Weights of a small transformer language model.
Size: 15 layers, width 192, 6 heads of 32 (2 for keys and values), MLP 512 SwiGLU, vocabulary 1219.
MLP neurons of a small language model. Each row is named by its layer, matrix (gate and up: input weights; down: output weights) and neuron, and shows model dimensions 16-143. Each number is 200 + 40 x the weight over its row's rms, rounded and kept within 0 to 999. A neuron's up and down rows have the sign that makes its largest values positive.
After each neuron's rows, "fires after" lists the tokens most often just before its 100 highest values on Wikipedia text that the model never trained on; "fires before" lists the tokens most often just after its 100 highest values on Wikipedia text that the model never trained on. A number after a token or word is its count.

L2.gate127,266,221,273,148,250,131,181,177,233,183,204,192,159,169,206,178,240,207,194,235,189,200,170,156,249,251,239,258,158,171,192,232,124,241,187,190,198,191,201,162,185,256,226,264,241,174,166,154,154,214,115,245,234,202,274,187,196,229,212,247,116,163,177,210,243,214,247,242,167,199,209,197,168,151,267,191,211,238,178,166,201,165,258,242,142,265,220,174,206,164,155,218,158,164,206,180,160,220,161,223,252,195,164,183,281,252,152,248,273,142,173,212,134,186,135,204,262,182,163,238,145,158,181,200,205,184,218,180
L2.up127,227,247,201,137,179,275,152,227,190,131,281,87,175,187,151,176,225,239,241,184,182,134,229,154,237,183,131,167,204,178,237,205,144,248,169,139,220,178,195,162,191,221,247,217,244,211,174,186,131,211,147,288,213,199,215,247,172,148,105,199,213,176,172,191,226,256,179,155,144,181,150,220,212,229,243,201,226,208,170,171,201,135,314,177,182,155,214,186,240,101,190,188,182,145,191,137,155,268,202,196,206,203,130,238,207,225,230,209,187,173,188,163,185,169,150,205,210,158,178,237,196,149,156,168,188,170,192,209
L2.down127,210,276,189,179,181,248,198,199,168,161,207,154,209,243,232,231,264,150,341,174,203,202,244,192,184,147,162,200,208,184,186,217,194,151,218,154,194,186,223,162,228,199,275,188,175,229,248,211,129,218,144,206,218,211,232,182,197,191,224,238,188,225,181,229,301,188,204,132,86,180,238,244,184,264,181,227,223,233,157,270,193,177,207,233,191,88,175,271,212,166,201,218,169,96,109,96,190,162,188,198,193,168,160,198,198,274,209,176,194,230,199,139,190,232,131,160,213,170,163,240,210,191,177,137,125,188,210,189
fires after: " P" 21, " Rep" 17, " p" 16, " D" 7, "p" 4, " t" 4
fires before: "is" 20, "ican" 17, "ished" 12, "ish" 7, "s" 6, "y" 4

L2.gate19,246,162,179,312,158,198,218,213,167,226,184,238,278,183,199,221,246,248,222,160,190,217,219,255,249,209,198,276,205,190,184,237,201,219,155,233,234,231,177,163,249,235,154,230,283,263,186,159,203,201,122,114,234,110,183,224,180,195,225,215,157,121,246,243,136,153,205,222,151,193,186,205,206,186,148,221,211,171,187,170,204,190,228,255,128,172,156,212,226,163,251,245,150,132,209,232,145,199,232,155,193,258,238,177,260,96,158,188,187,125,231,212,181,259,206,222,266,268,253,277,275,202,220,194,182,232,176,201
L2.up19,141,200,207,198,234,125,154,163,223,229,171,194,184,208,202,223,241,187,217,235,162,225,144,174,236,225,235,171,171,192,207,224,160,135,238,202,274,180,151,117,255,235,179,176,234,192,231,207,185,208,270,177,238,142,114,194,120,170,139,141,193,284,165,201,196,283,130,171,185,222,176,267,171,219,203,202,198,167,197,223,235,228,220,159,218,202,248,228,173,171,176,196,182,204,206,277,252,243,143,165,217,215,229,221,138,205,228,144,284,243,142,125,200,248,251,144,219,180,167,115,174,239,116,184,228,231,192,238
L2.down19,181,255,199,194,245,186,154,246,208,201,247,211,193,130,111,198,174,216,178,245,205,224,101,181,214,281,213,174,235,226,279,243,132,157,206,267,274,163,224,123,263,295,279,209,219,184,188,277,189,241,224,228,221,164,141,258,197,149,226,176,202,137,236,124,189,166,152,179,204,205,207,217,213,204,204,140,181,221,243,233,192,250,205,236,222,181,244,172,270,202,248,234,196,190,229,160,305,189,176,198,178,245,286,259,195,190,224,211,260,256,204,191,131,201,222,178,179,218,196,201,177,217,164,161,227,238,271,261
fires after: " D" 19, "est" 9, " d" 9, " g" 8, " pr" 7
fires before: "ision" 24, "al" 13, "ing" 10, "id" 7, "en" 7, "ate" 7

L8.gate123,225,228,218,205,209,173,224,212,187,190,234,280,238,199,177,241,132,194,46,242,231,203,219,229,184,137,270,203,189,265,160,200,211,279,138,144,223,243,241,176,220,221,269,212,218,261,117,148,175,259,151,231,264,211,222,233,159,184,225,207,189,235,172,181,198,182,191,112,127,202,210,135,155,227,242,237,154,208,288,267,169,186,200,215,171,210,236,188,229,204,204,254,260,176,136,186,274,169,180,252,206,203,274,214,209,220,187,188,180,210,192,215,225,113,233,232,195,220,191,207,210,194,221,188,179,258,212,231
L8.up123,237,280,151,238,156,175,218,170,136,167,123,148,251,213,168,225,206,182,247,230,149,184,219,241,218,237,216,209,245,174,257,266,190,214,144,193,259,155,250,153,180,195,234,249,204,189,260,180,146,264,203,216,191,185,201,203,248,225,113,159,180,219,239,215,224,226,144,171,181,204,183,201,174,186,224,199,115,176,176,168,223,211,251,213,199,190,225,243,114,225,216,174,247,271,192,192,103,211,159,232,227,241,210,205,172,200,213,127,219,150,200,168,223,169,191,189,187,149,188,229,157,186,195,167,237,234,183,231
L8.down123,171,184,113,208,213,215,188,158,163,189,120,174,236,236,257,200,187,210,249,211,180,239,166,256,281,222,189,179,203,203,149,180,195,258,205,191,253,189,193,183,201,202,158,163,205,269,220,301,195,240,163,210,174,178,261,134,238,183,184,233,213,216,118,212,257,163,222,245,146,173,253,159,226,230,211,190,139,252,185,180,105,176,133,184,202,139,56,189,154,274,214,186,203,262,144,222,194,175,198,269,172,254,168,186,168,179,184,154,225,230,187,185,168,206,182,159,254,173,224,223,270,249,182,255,103,160,240,197
fires after: "v" 14, " G" 10, " g" 10, " sur" 6, "r" 6, "ur" 6
fires before: "l" 18, "on" 15, "ed" 10, "ace" 8, "ing" 8, "y" 5

L5.gate471,225,274,151,201,121,185,81,171,141,202,168,171,226,164,247,210,186,175,216,191,251,226,190,186,177,118,263,192,205,201,143,197,185,186,170,207,157,238,208,232,205,172,227,201,162,263,165,183,219,186,200,158,145,246,218,225,242,191,226,226,187,169,186,193,148,119,238,249,172,182,196,208,221,116,162,177,228,203,206,177,179,224,223,84,162,216,228,182,186,209,178,182,268,246,250,151,185,178,140,242,176,258,269,252,276,177,184,147,238,106,239,208,134,190,206,181,278,247,126,242,168,153,247,238,191,164,218,169
L5.up471,164,230,197,324,115,216,132,129,223,214,98,213,255,200,271,183,264,156,195,214,280,197,266,157,199,201,252,249,202,209,216,251,225,211,185,178,175,188,202,172,172,125,168,299,206,194,214,155,199,223,177,151,170,248,198,229,247,207,243,208,155,192,179,192,165,168,168,211,214,218,227,198,176,245,261,225,251,184,155,140,211,239,218,148,172,202,281,208,222,188,209,159,223,222,235,161,190,228,180,203,174,209,226,284,195,152,184,178,196,195,221,186,172,163,212,185,200,210,159,271,253,171,206,227,180,182,149,154
L5.down471,159,220,175,249,173,197,187,237,215,163,181,228,171,222,335,201,204,284,259,182,215,240,250,235,193,165,195,192,215,143,216,203,239,143,192,220,158,255,223,228,183,172,155,153,194,249,200,173,158,175,173,177,182,198,235,257,239,155,142,243,140,167,158,218,191,236,138,194,249,196,168,253,198,262,201,253,229,113,183,243,150,205,213,132,225,193,172,236,174,211,218,200,220,204,223,115,189,234,201,151,122,127,261,234,212,152,153,163,155,224,232,213,208,242,150,217,233,210,181,199,165,153,165,214,244,224,173,149
fires after: "|---" 26, "|---|---|---|---" 18, " —" 17, "|---|---" 9, "0" 6
fires before: "|" 98

L5.gate336,210,218,115,239,245,195,213,229,183,158,190,237,207,194,167,267,178,138,257,161,235,168,214,165,175,237,224,152,161,162,141,175,192,157,278,200,216,217,204,169,148,193,184,249,206,201,229,147,248,249,211,152,177,131,231,161,189,174,213,215,220,187,202,223,200,193,280,166,211,299,235,198,208,257,206,150,148,198,189,214,127,214,166,179,208,240,226,97,162,174,240,149,195,157,143,196,312,211,281,267,198,244,214,128,208,178,195,134,212,138,165,166,168,140,206,273,207,141,215,277,226,214,212,195,186,170,215,211
L5.up336,228,238,208,178,286,233,258,170,188,231,203,236,246,164,190,266,197,211,265,265,175,186,169,123,216,260,237,182,226,271,246,156,144,170,129,162,166,138,239,207,185,207,260,287,124,214,186,193,220,156,139,294,223,217,198,191,202,228,227,213,195,163,266,184,152,213,154,166,202,269,191,235,287,202,139,169,172,237,260,205,186,225,199,317,100,163,186,223,186,194,149,287,196,203,206,145,226,214,250,165,210,244,210,272,189,252,183,187,163,176,226,215,201,170,208,167,189,154,229,285,210,206,147,144,182,185,194,203
L5.down336,183,195,171,154,260,187,232,168,267,198,202,211,144,170,207,261,148,154,176,216,238,228,165,287,163,221,206,195,157,113,211,181,149,264,228,214,168,169,187,212,190,199,264,252,182,257,182,140,210,164,284,222,175,136,193,163,149,163,225,200,228,198,150,194,256,160,279,234,191,229,268,234,195,229,138,235,200,230,197,177,210,238,206,206,209,257,183,180,147,175,172,234,253,156,237,240,263,236,283,252,257,148,153,244,125,228,222,203,155,173,239,203,215,141,269,213,153,175,177,250,233,211,241,191,194,136,243,236
fires after: " D" 45, "em" 17, " d" 9, " Reg" 8, " ex" 6, " H" 4
fires before: "rict" 22, "rat" 16, "or" 13, "oc" 11, "ing" 6, "er" 6

L9.gate284,171,248,243,214,323,183,112,195,226,210,279,191,199,183,229,164,216,241,201,158,200,187,174,173,184,249,189,176,188,225,199,133,252,243,243,214,243,295,271,278,182,138,145,145,215,258,219,187,308,167,245,183,133,211,207,144,219,182,259,180,202,168,222,210,251,160,250,210,197,218,245,193,207,214,170,227,228,179,181,220,268,210,206,178,176,235,256,189,190,114,217,244,275,223,211,151,227,189,139,193,168,253,217,242,245,189,258,175,171,225,182,210,212,221,184,188,253,129,214,187,241,177,243,154,278,224,201,217
L9.up284,180,135,291,195,201,274,197,241,186,128,228,248,154,128,243,205,244,216,218,210,174,183,193,194,212,209,226,226,198,186,134,157,188,226,194,179,172,258,199,174,127,206,207,148,186,201,136,223,150,235,243,223,236,270,143,239,172,153,150,187,192,202,142,252,211,240,268,167,263,138,258,156,253,229,164,267,233,236,205,242,172,193,175,185,310,158,174,203,154,233,251,234,188,219,271,237,224,308,199,191,184,231,198,292,154,221,183,197,118,250,175,138,165,198,162,114,131,131,177,228,213,173,213,173,204,167,182,176
L9.down284,201,194,233,255,185,218,222,261,208,318,217,143,157,192,247,198,160,166,221,206,195,166,225,143,263,166,196,200,137,237,153,231,240,203,158,152,184,223,205,265,229,315,217,148,154,260,211,265,177,297,239,183,203,187,252,214,216,210,212,98,205,278,140,183,200,168,194,221,242,263,189,226,227,316,151,244,141,210,228,221,255,290,140,164,177,123,213,189,194,134,209,189,178,215,200,231,181,208,200,206,171,188,190,201,155,259,88,172,165,231,154,238,242,208,183,185,198,172,164,196,163,231,218,246,230,237,234,224
fires after: " s" 17, " T" 16, " t" 6, "ly" 4, "er" 4, " S" 4
fires before: "cess" 17, "port" 12, "fer" 10, "v" 9, "m" 7, "t" 4

L7.gate36,187,204,216,272,154,193,209,195,136,194,187,188,193,192,202,301,211,224,193,173,158,258,211,165,142,215,229,311,255,168,192,225,187,217,213,243,255,236,184,148,199,163,241,168,147,187,212,220,276,208,211,174,198,147,113,126,184,262,255,225,242,216,182,193,154,210,226,259,220,191,193,148,250,247,235,222,171,169,170,156,264,252,262,228,208,228,209,174,202,208,170,207,186,137,209,186,224,260,226,153,275,270,271,228,221,197,150,128,221,183,144,184,171,235,200,208,117,236,204,232,226,203,153,171,180,208,216,133
L7.up36,140,204,214,226,221,271,128,145,233,183,150,204,197,151,207,179,152,238,219,235,219,177,171,221,181,168,205,204,239,282,269,240,190,234,204,254,133,253,207,131,248,161,224,193,156,230,181,258,193,182,248,109,235,162,203,152,241,202,221,208,206,137,194,155,117,292,261,232,206,212,263,173,151,214,251,216,209,214,159,163,188,198,193,231,179,209,238,194,213,179,187,213,215,233,255,204,247,276,180,150,251,234,165,262,190,194,178,174,239,101,176,137,125,204,211,214,202,163,165,178,177,197,160,183,107,240,254,189
L7.down36,134,239,179,191,222,158,175,282,181,196,207,235,194,184,118,196,206,167,204,219,157,179,236,268,196,220,201,250,196,223,257,245,224,155,205,294,190,187,249,169,182,147,214,202,216,154,295,213,154,177,239,199,216,216,227,134,136,208,162,233,167,162,142,256,229,139,239,180,222,163,196,205,209,212,218,276,165,125,259,204,196,161,190,202,215,228,162,118,163,264,171,207,269,173,243,155,236,236,225,132,231,255,284,292,143,236,192,186,195,207,170,258,129,225,221,155,182,191,175,230,304,207,241,166,194,207,176,221
fires after: " ch" 11, " g" 11, " h" 8, " f" 8, " act" 6, "est" 6
fires before: "ge" 15, "en" 11, "ing" 9, "ely" 9, "y" 7, "el" 5

L2.gate193,193,266,159,247,220,229,280,230,203,195,143,196,188,155,169,187,238,163,216,228,224,239,176,209,237,293,262,257,178,267,216,152,210,234,185,157,226,246,138,136,197,156,206,154,242,283,225,187,202,245,207,223,183,176,141,190,252,174,183,236,161,234,115,211,319,177,187,245,223,181,192,167,185,222,175,248,265,175,270,193,243,192,196,233,188,280,132,187,140,239,181,187,186,234,169,208,197,130,196,177,194,207,268,202,211,243,224,204,195,179,187,166,185,144,145,165,193,234,196,233,185,196,236,171,210,188,113,209
L2.up193,192,234,261,226,169,244,252,216,199,185,182,234,237,177,250,202,291,157,203,178,171,239,177,149,209,212,200,328,184,270,161,199,206,157,154,209,270,204,209,181,276,286,180,144,272,281,225,208,280,202,149,217,246,185,179,222,238,219,179,297,183,256,198,209,254,255,239,184,248,201,232,190,180,194,217,230,208,202,189,215,240,166,213,253,195,227,118,272,157,215,147,163,229,187,241,170,142,230,179,228,216,217,297,134,215,208,208,158,228,172,196,180,175,174,158,216,190,242,211,189,169,244,264,214,244,201,154,191
L2.down193,205,165,152,160,238,217,264,156,233,198,167,207,225,178,272,190,229,231,175,243,211,225,192,144,203,247,238,246,223,245,126,189,238,178,217,148,165,168,186,142,261,183,146,241,212,226,239,150,242,272,200,261,250,159,292,252,173,212,258,260,144,216,165,180,227,205,111,135,206,272,152,164,171,197,208,260,199,206,212,170,247,144,218,162,232,188,210,194,205,176,166,165,180,199,180,174,136,217,177,209,172,267,187,236,94,159,166,186,153,207,214,238,204,176,205,256,165,217,240,160,196,132,153,211,138,217,206,187
fires after: " Con" 20, " con" 16, "-" 9, " re" 9, " (" 7, "k" 4
fires before: "ect" 24, "am" 9, "om" 7, "er" 7, "ow" 5, "own" 4

L2.gate327,180,218,214,228,255,163,309,178,272,254,232,218,286,210,207,133,255,178,217,176,214,197,180,249,153,182,229,257,173,216,129,208,157,225,225,291,211,255,190,183,211,195,221,239,165,248,228,194,179,249,219,172,215,215,184,203,198,209,190,277,184,223,186,200,101,192,176,237,176,227,263,257,222,197,158,201,211,179,180,227,194,256,288,254,155,163,149,200,138,195,206,115,208,205,190,253,203,131,164,197,249,242,182,239,231,200,147,152,185,71,235,234,214,244,178,245,194,234,244,208,156,150,163,187,189,220,172,192
L2.up327,244,218,227,278,220,195,154,185,130,103,143,227,163,206,249,191,302,186,178,193,245,233,240,163,155,147,223,182,204,211,197,187,171,203,188,179,194,201,249,251,241,163,176,199,223,212,213,206,191,110,77,164,229,188,248,141,255,202,201,131,243,112,170,179,272,254,177,181,259,156,180,123,186,207,270,195,188,200,161,195,239,180,238,216,155,182,160,148,183,152,202,258,195,170,207,175,131,212,247,207,207,195,230,276,319,204,244,232,211,161,146,174,143,173,217,170,169,159,165,233,182,172,239,164,209,164,321,184
L2.down327,222,205,237,243,182,183,208,204,258,255,190,201,225,179,181,99,211,256,202,210,273,226,158,216,161,187,242,202,179,164,195,238,154,239,187,292,199,247,218,167,213,202,194,264,231,261,252,202,224,258,187,173,166,246,175,249,197,214,199,243,192,202,237,240,151,216,172,187,203,209,237,197,144,196,241,180,246,154,164,185,180,201,246,260,166,197,180,179,134,253,128,170,265,190,130,164,232,122,226,229,237,224,194,216,160,174,168,197,211,141,260,186,202,271,170,221,173,273,222,234,189,187,149,183,212,239,222,200
fires after: " |\n" 40, " " 9, "|---|---|---|---" 6, "0" 6, " —" 6, " (" 5
fires before: "|" 44, "|\n" 18, "|---|---" 14, "|---" 8, "|---|---|---|---" 6, "ith" 4

L2.gate503,203,137,238,160,166,185,198,166,194,169,207,217,217,247,118,186,175,253,163,246,139,234,184,259,254,175,257,183,145,231,186,169,147,143,154,202,196,192,168,199,204,204,249,173,243,194,288,189,188,270,193,192,290,197,171,185,219,217,206,187,172,206,200,196,215,246,189,189,186,200,149,144,223,198,236,208,135,135,143,143,238,183,197,272,213,166,189,261,172,188,211,274,293,199,161,181,158,160,216,159,189,250,269,253,224,156,185,209,237,252,185,230,119,252,203,143,214,224,209,225,228,160,196,206,172,191,212,200
L2.up503,190,182,163,200,123,178,219,198,249,149,221,212,195,284,116,148,169,177,154,172,195,213,223,239,188,198,311,203,192,206,107,143,241,215,235,144,168,163,206,209,185,221,287,175,224,141,230,259,287,251,224,212,267,196,208,228,190,200,137,233,237,154,189,193,183,212,193,193,135,176,182,185,239,190,172,221,218,146,159,105,180,188,215,234,263,149,162,183,218,209,260,238,147,143,201,198,153,181,97,182,170,236,214,219,198,194,226,174,228,280,209,195,166,255,171,184,203,205,252,257,274,174,174,154,165,171,241,243
L2.down503,210,197,225,264,186,206,219,184,208,178,230,238,142,237,154,184,106,170,234,232,156,215,172,177,175,246,270,220,189,233,149,244,178,201,211,245,161,170,226,172,249,211,260,191,155,127,195,201,165,230,226,173,193,261,192,192,144,157,136,293,224,158,153,167,190,227,168,208,82,214,114,220,226,221,195,231,263,190,291,134,201,186,177,241,202,200,186,188,248,183,256,241,219,218,144,259,174,187,166,180,157,199,163,203,158,196,231,206,237,190,188,134,242,237,198,242,233,198,193,142,240,258,273,209,206,183,189,223
fires after: " " 96, " (" 4
fires before: "8" 16, "2" 12, "9" 11, "1" 9, "7" 9, "4" 9

L5.gate198,95,299,220,187,335,186,176,164,161,244,152,218,185,269,229,146,115,185,261,183,171,199,198,233,154,244,237,163,192,216,194,250,181,233,210,214,196,212,150,259,246,175,223,149,240,216,172,187,189,187,208,224,149,208,194,283,191,233,208,214,203,217,200,155,222,111,170,239,216,236,173,229,172,167,203,279,186,228,248,189,218,243,243,193,244,224,219,128,220,181,169,243,219,227,171,193,215,217,222,217,213,165,193,261,157,319,193,216,195,186,123,246,206,151,193,235,152,230,156,207,195,150,178,193,187,258,224,154
L5.up198,203,146,171,230,198,248,145,176,268,130,216,170,267,107,220,162,192,259,184,153,206,186,157,174,189,215,184,217,275,182,221,89,160,234,210,185,251,180,233,147,200,197,172,220,212,223,219,151,255,244,192,184,233,159,213,273,224,193,170,232,191,195,232,201,190,201,207,146,205,174,117,198,221,166,223,182,155,239,250,149,249,172,172,287,142,175,183,251,238,161,194,255,179,259,207,203,137,243,176,144,237,222,194,207,193,259,133,171,214,213,205,141,191,197,218,165,203,250,181,232,285,143,257,150,212,204,178,179
L5.down198,162,173,195,148,246,239,229,205,224,213,197,193,209,145,233,154,208,146,123,188,130,201,204,253,210,136,266,180,242,182,174,282,202,113,243,282,258,219,187,210,179,176,138,209,180,174,200,235,261,211,181,233,191,143,210,210,200,205,244,250,173,251,227,84,204,183,215,189,218,158,263,177,184,176,258,223,207,219,246,224,162,172,164,228,201,178,312,187,249,250,150,207,285,184,164,173,216,113,245,194,169,254,262,216,177,189,161,161,139,185,203,173,192,210,194,186,176,123,225,151,240,217,246,182,121,294,238,248
fires after: "on" 20, " Con" 20, " an" 16, " con" 16, " d" 11, " An" 4
fires before: "ect" 26, "a" 17, "oun" 10, "er" 8, "um" 4

L6.gate405,141,296,114,158,225,149,208,170,188,133,233,78,237,199,279,246,205,193,228,134,213,205,180,163,183,258,231,211,155,171,229,247,207,257,192,235,208,198,188,168,185,166,200,251,222,179,231,202,234,166,193,174,206,142,203,197,160,184,207,131,189,224,281,254,189,242,200,187,150,242,248,252,162,244,178,217,263,234,150,155,205,224,199,264,161,201,175,259,311,180,203,219,205,248,183,220,253,263,267,197,175,134,211,218,198,235,236,206,253,187,135,201,146,150,173,181,227,173,234,235,193,219,146,221,156,176,198,222
L6.up405,267,244,218,220,185,168,156,198,212,255,161,147,268,156,219,147,153,264,213,190,233,229,218,228,247,123,231,226,145,147,225,209,168,191,237,166,183,163,202,235,185,150,240,160,149,233,134,117,186,190,239,194,283,216,176,204,189,159,247,248,179,194,248,213,229,255,214,227,200,130,191,233,196,161,268,223,217,186,188,203,228,155,197,183,211,160,233,217,250,172,124,235,186,196,262,219,179,236,195,241,229,197,167,124,165,273,227,258,123,91,193,184,198,238,204,220,183,191,215,254,194,198,210,215,246,175,232,284
L6.down405,182,176,162,272,178,174,223,192,196,204,189,238,227,221,148,101,220,141,254,197,197,206,230,247,199,138,210,171,294,209,164,206,262,160,181,249,127,129,176,205,164,121,192,190,141,219,283,237,252,255,218,221,226,230,212,125,222,177,206,247,104,245,187,153,153,124,214,215,182,189,158,165,203,201,251,169,188,206,263,145,152,166,211,245,154,220,249,232,237,161,143,223,186,172,143,227,207,140,212,166,264,216,204,207,159,163,262,174,236,126,203,145,173,212,196,129,232,231,204,204,214,226,141,195,143,189,166,184
fires after: " Rep" 17, "ep" 15, "el" 12, "p" 9, " P" 9, "ort" 6
fires before: "ican" 17, "u" 16, "ment" 15, "is" 8, "it" 7

L5.gate222,169,170,254,203,200,203,244,158,200,290,216,208,230,202,192,199,243,236,111,186,208,210,165,189,142,251,233,155,224,215,226,207,215,79,256,171,236,214,176,193,207,192,178,187,229,267,237,211,150,225,157,155,185,215,187,214,228,171,213,190,147,270,218,235,236,251,211,238,247,134,231,185,136,179,214,161,187,169,162,208,190,156,172,299,258,202,226,199,148,217,209,203,209,227,201,262,203,305,214,255,252,216,124,189,244,210,200,184,234,255,169,179,196,180,159,151,184,121,182,149,188,247,255,165,138,195,274,226
L5.up222,179,175,249,175,144,193,136,162,225,128,219,218,165,214,186,183,187,187,251,143,234,196,141,192,140,151,217,222,213,158,241,205,251,240,154,162,128,171,187,258,187,245,209,241,232,167,226,114,163,226,272,187,212,140,193,238,217,182,234,136,119,194,227,167,200,255,181,184,173,175,193,227,236,171,229,245,187,233,190,200,174,120,286,156,226,249,172,244,190,178,180,253,270,201,152,166,232,232,151,199,212,210,165,196,257,197,191,226,196,195,247,282,243,188,187,215,256,199,248,192,226,204,229,172,275,207,256,241
L5.down222,242,145,282,200,146,198,230,180,176,256,202,193,101,204,189,249,175,162,263,208,206,222,205,127,244,183,171,247,173,277,245,173,138,115,232,153,201,180,165,268,163,243,233,128,185,223,194,197,218,175,195,235,121,246,233,160,175,166,185,185,216,192,209,186,188,213,249,105,143,104,128,211,241,174,132,257,233,175,134,192,272,175,170,257,142,208,198,204,168,197,258,209,151,176,160,164,127,262,222,235,225,229,207,255,213,197,136,268,118,150,235,218,268,200,168,152,184,193,174,175,108,147,224,162,249,160,200,237
fires after: " M" 28, " Can" 20, " w" 8, " b" 7, " Al" 5, " L" 4
fires before: "on" 18, "a" 10, "ian" 10, "r" 6, "s" 6, "y" 5

L9.gate454,164,220,192,200,156,240,226,206,145,181,118,220,257,208,188,188,167,194,279,191,219,302,248,234,284,205,201,169,245,219,269,81,174,189,196,159,207,246,205,278,152,190,227,185,270,207,223,191,191,198,188,302,175,221,183,147,228,210,152,224,205,161,166,243,231,172,207,257,199,261,225,190,240,190,238,193,142,118,217,180,207,204,181,205,214,227,183,210,245,164,245,229,243,218,232,166,262,211,181,236,179,234,282,241,178,146,196,198,214,219,244,163,197,261,149,229,167,191,77,257,237,164,158,204,167,241,198,234
L9.up454,175,170,111,162,252,243,232,192,227,248,243,131,239,166,242,264,203,186,239,183,156,178,136,199,85,203,235,207,193,179,187,229,206,175,244,192,229,220,191,204,189,257,224,199,306,203,202,223,172,168,225,184,188,231,174,225,168,184,207,294,265,215,153,173,189,181,151,261,209,232,205,150,256,168,227,264,234,174,183,198,138,212,205,237,173,127,187,210,261,194,226,140,241,239,202,127,232,157,217,244,224,136,259,135,264,158,162,180,188,155,205,185,161,144,176,150,198,184,273,235,267,221,256,275,196,188,192,237
L9.down454,216,180,131,225,187,199,166,185,175,169,261,211,167,180,163,201,200,223,237,187,224,96,192,237,157,168,282,159,212,235,182,144,158,211,220,174,193,199,179,177,207,217,248,204,320,202,274,188,242,161,218,209,180,226,188,244,192,210,189,244,274,208,159,150,236,211,144,300,155,196,159,183,246,172,174,207,234,178,128,160,201,215,153,217,224,155,197,161,288,261,212,220,215,220,185,169,181,178,245,184,224,190,309,160,173,212,188,175,267,218,189,160,270,186,229,198,178,221,157,328,177,277,186,251,246,198,165,202
fires after: "," 25, "." 21, "9" 11, "4" 7, "7" 6, "5" 6
fires before: "8" 15, "4" 13, "7" 12, "0" 9, "3" 7

L12.gate282,239,223,213,240,162,261,204,120,138,135,224,183,197,147,201,272,176,227,274,216,211,124,162,191,173,142,291,213,208,257,187,215,123,237,199,212,196,256,219,199,181,192,208,287,292,228,226,186,220,162,149,186,171,214,137,232,164,175,204,184,167,217,164,242,202,206,148,218,202,231,239,228,242,227,278,175,226,284,185,209,203,199,255,168,152,214,131,147,182,173,235,155,207,191,283,216,173,205,216,203,197,142,227,216,190,229,170,197,274,220,105,265,182,177,302,196,158,215,157,207,223,192,170,242,219,215,215,209
L12.up282,288,234,205,301,232,216,141,250,189,195,96,129,133,182,203,189,207,147,170,201,198,236,223,202,182,125,207,183,226,200,224,218,244,240,127,158,215,213,170,184,188,206,195,247,234,199,220,230,222,201,183,173,233,190,252,151,234,201,218,187,230,143,179,259,192,247,194,214,223,198,98,134,203,183,198,169,243,215,213,181,213,173,223,227,147,193,210,183,200,179,204,213,253,240,92,258,149,181,292,239,225,203,121,237,167,233,106,200,198,195,199,199,175,163,210,128,199,176,149,154,168,187,161,201,217,159,176,247
L12.down282,204,116,182,141,188,220,202,235,187,239,272,212,220,199,208,265,256,221,198,229,159,244,217,215,219,218,156,199,240,209,238,208,119,149,182,214,137,245,152,228,181,197,135,78,229,227,253,240,172,235,240,257,225,176,172,138,119,161,128,205,265,316,293,204,204,217,198,274,185,168,254,198,194,228,187,199,190,181,195,261,203,180,257,222,209,165,206,234,314,237,249,190,223,169,155,201,287,173,215,139,242,220,214,198,156,174,230,213,218,212,190,174,178,220,212,227,200,222,184,228,266,218,190,165,183,208,148,195
fires after: " |" 36, " " 23, "0" 13, "1" 4
fires before: "|" 22, " |\n" 16, "." 14, "0" 6, " |" 6, "7" 5

L7.gate106,187,164,195,176,218,184,208,189,177,261,207,194,153,252,146,267,161,231,172,95,208,156,180,188,172,149,217,202,232,177,167,259,152,210,264,212,233,240,182,142,206,136,230,181,242,202,268,169,159,196,201,224,200,236,121,229,214,277,218,204,170,227,146,225,177,190,225,89,154,175,210,225,273,188,232,206,115,162,177,147,200,248,199,222,177,137,223,197,226,220,247,189,194,208,123,128,260,245,204,193,191,152,183,244,142,205,209,191,216,244,256,163,119,250,218,136,177,221,159,244,141,198,225,258,143,231,190,216
L7.up106,209,244,167,180,198,192,193,229,144,248,146,218,166,176,201,166,265,207,299,194,232,252,259,246,280,159,217,190,172,203,163,142,161,165,201,206,262,218,144,204,157,197,204,209,147,208,196,270,214,196,141,197,195,181,171,236,229,278,230,189,270,198,245,234,254,248,200,112,182,259,179,178,180,171,204,209,160,79,173,139,205,238,212,177,214,196,208,243,217,179,253,194,208,199,204,212,193,162,205,191,191,261,189,315,149,136,233,143,242,161,219,181,153,117,177,128,181,206,261,220,153,208,177,159,199,189,201,74
L7.down106,182,218,221,203,222,174,171,231,213,272,118,214,164,190,204,198,186,255,310,155,247,168,305,180,221,89,213,152,204,215,168,262,189,180,167,228,191,287,167,141,217,225,223,166,251,226,205,219,199,317,141,160,195,244,130,198,277,267,153,246,254,220,154,198,185,201,200,159,186,180,162,173,229,253,265,152,259,166,272,188,206,192,160,177,213,187,198,223,178,95,291,230,204,178,225,191,175,240,218,134,252,194,198,240,193,192,256,212,211,169,240,155,124,208,212,175,198,272,192,252,218,219,194,202,247,168,143,163
fires after: " |\n" 37, "|---|---|---|---" 28, "|---|---" 14
fires before: "|\n" 51, "|---" 22, "-" 10, "|---|---" 5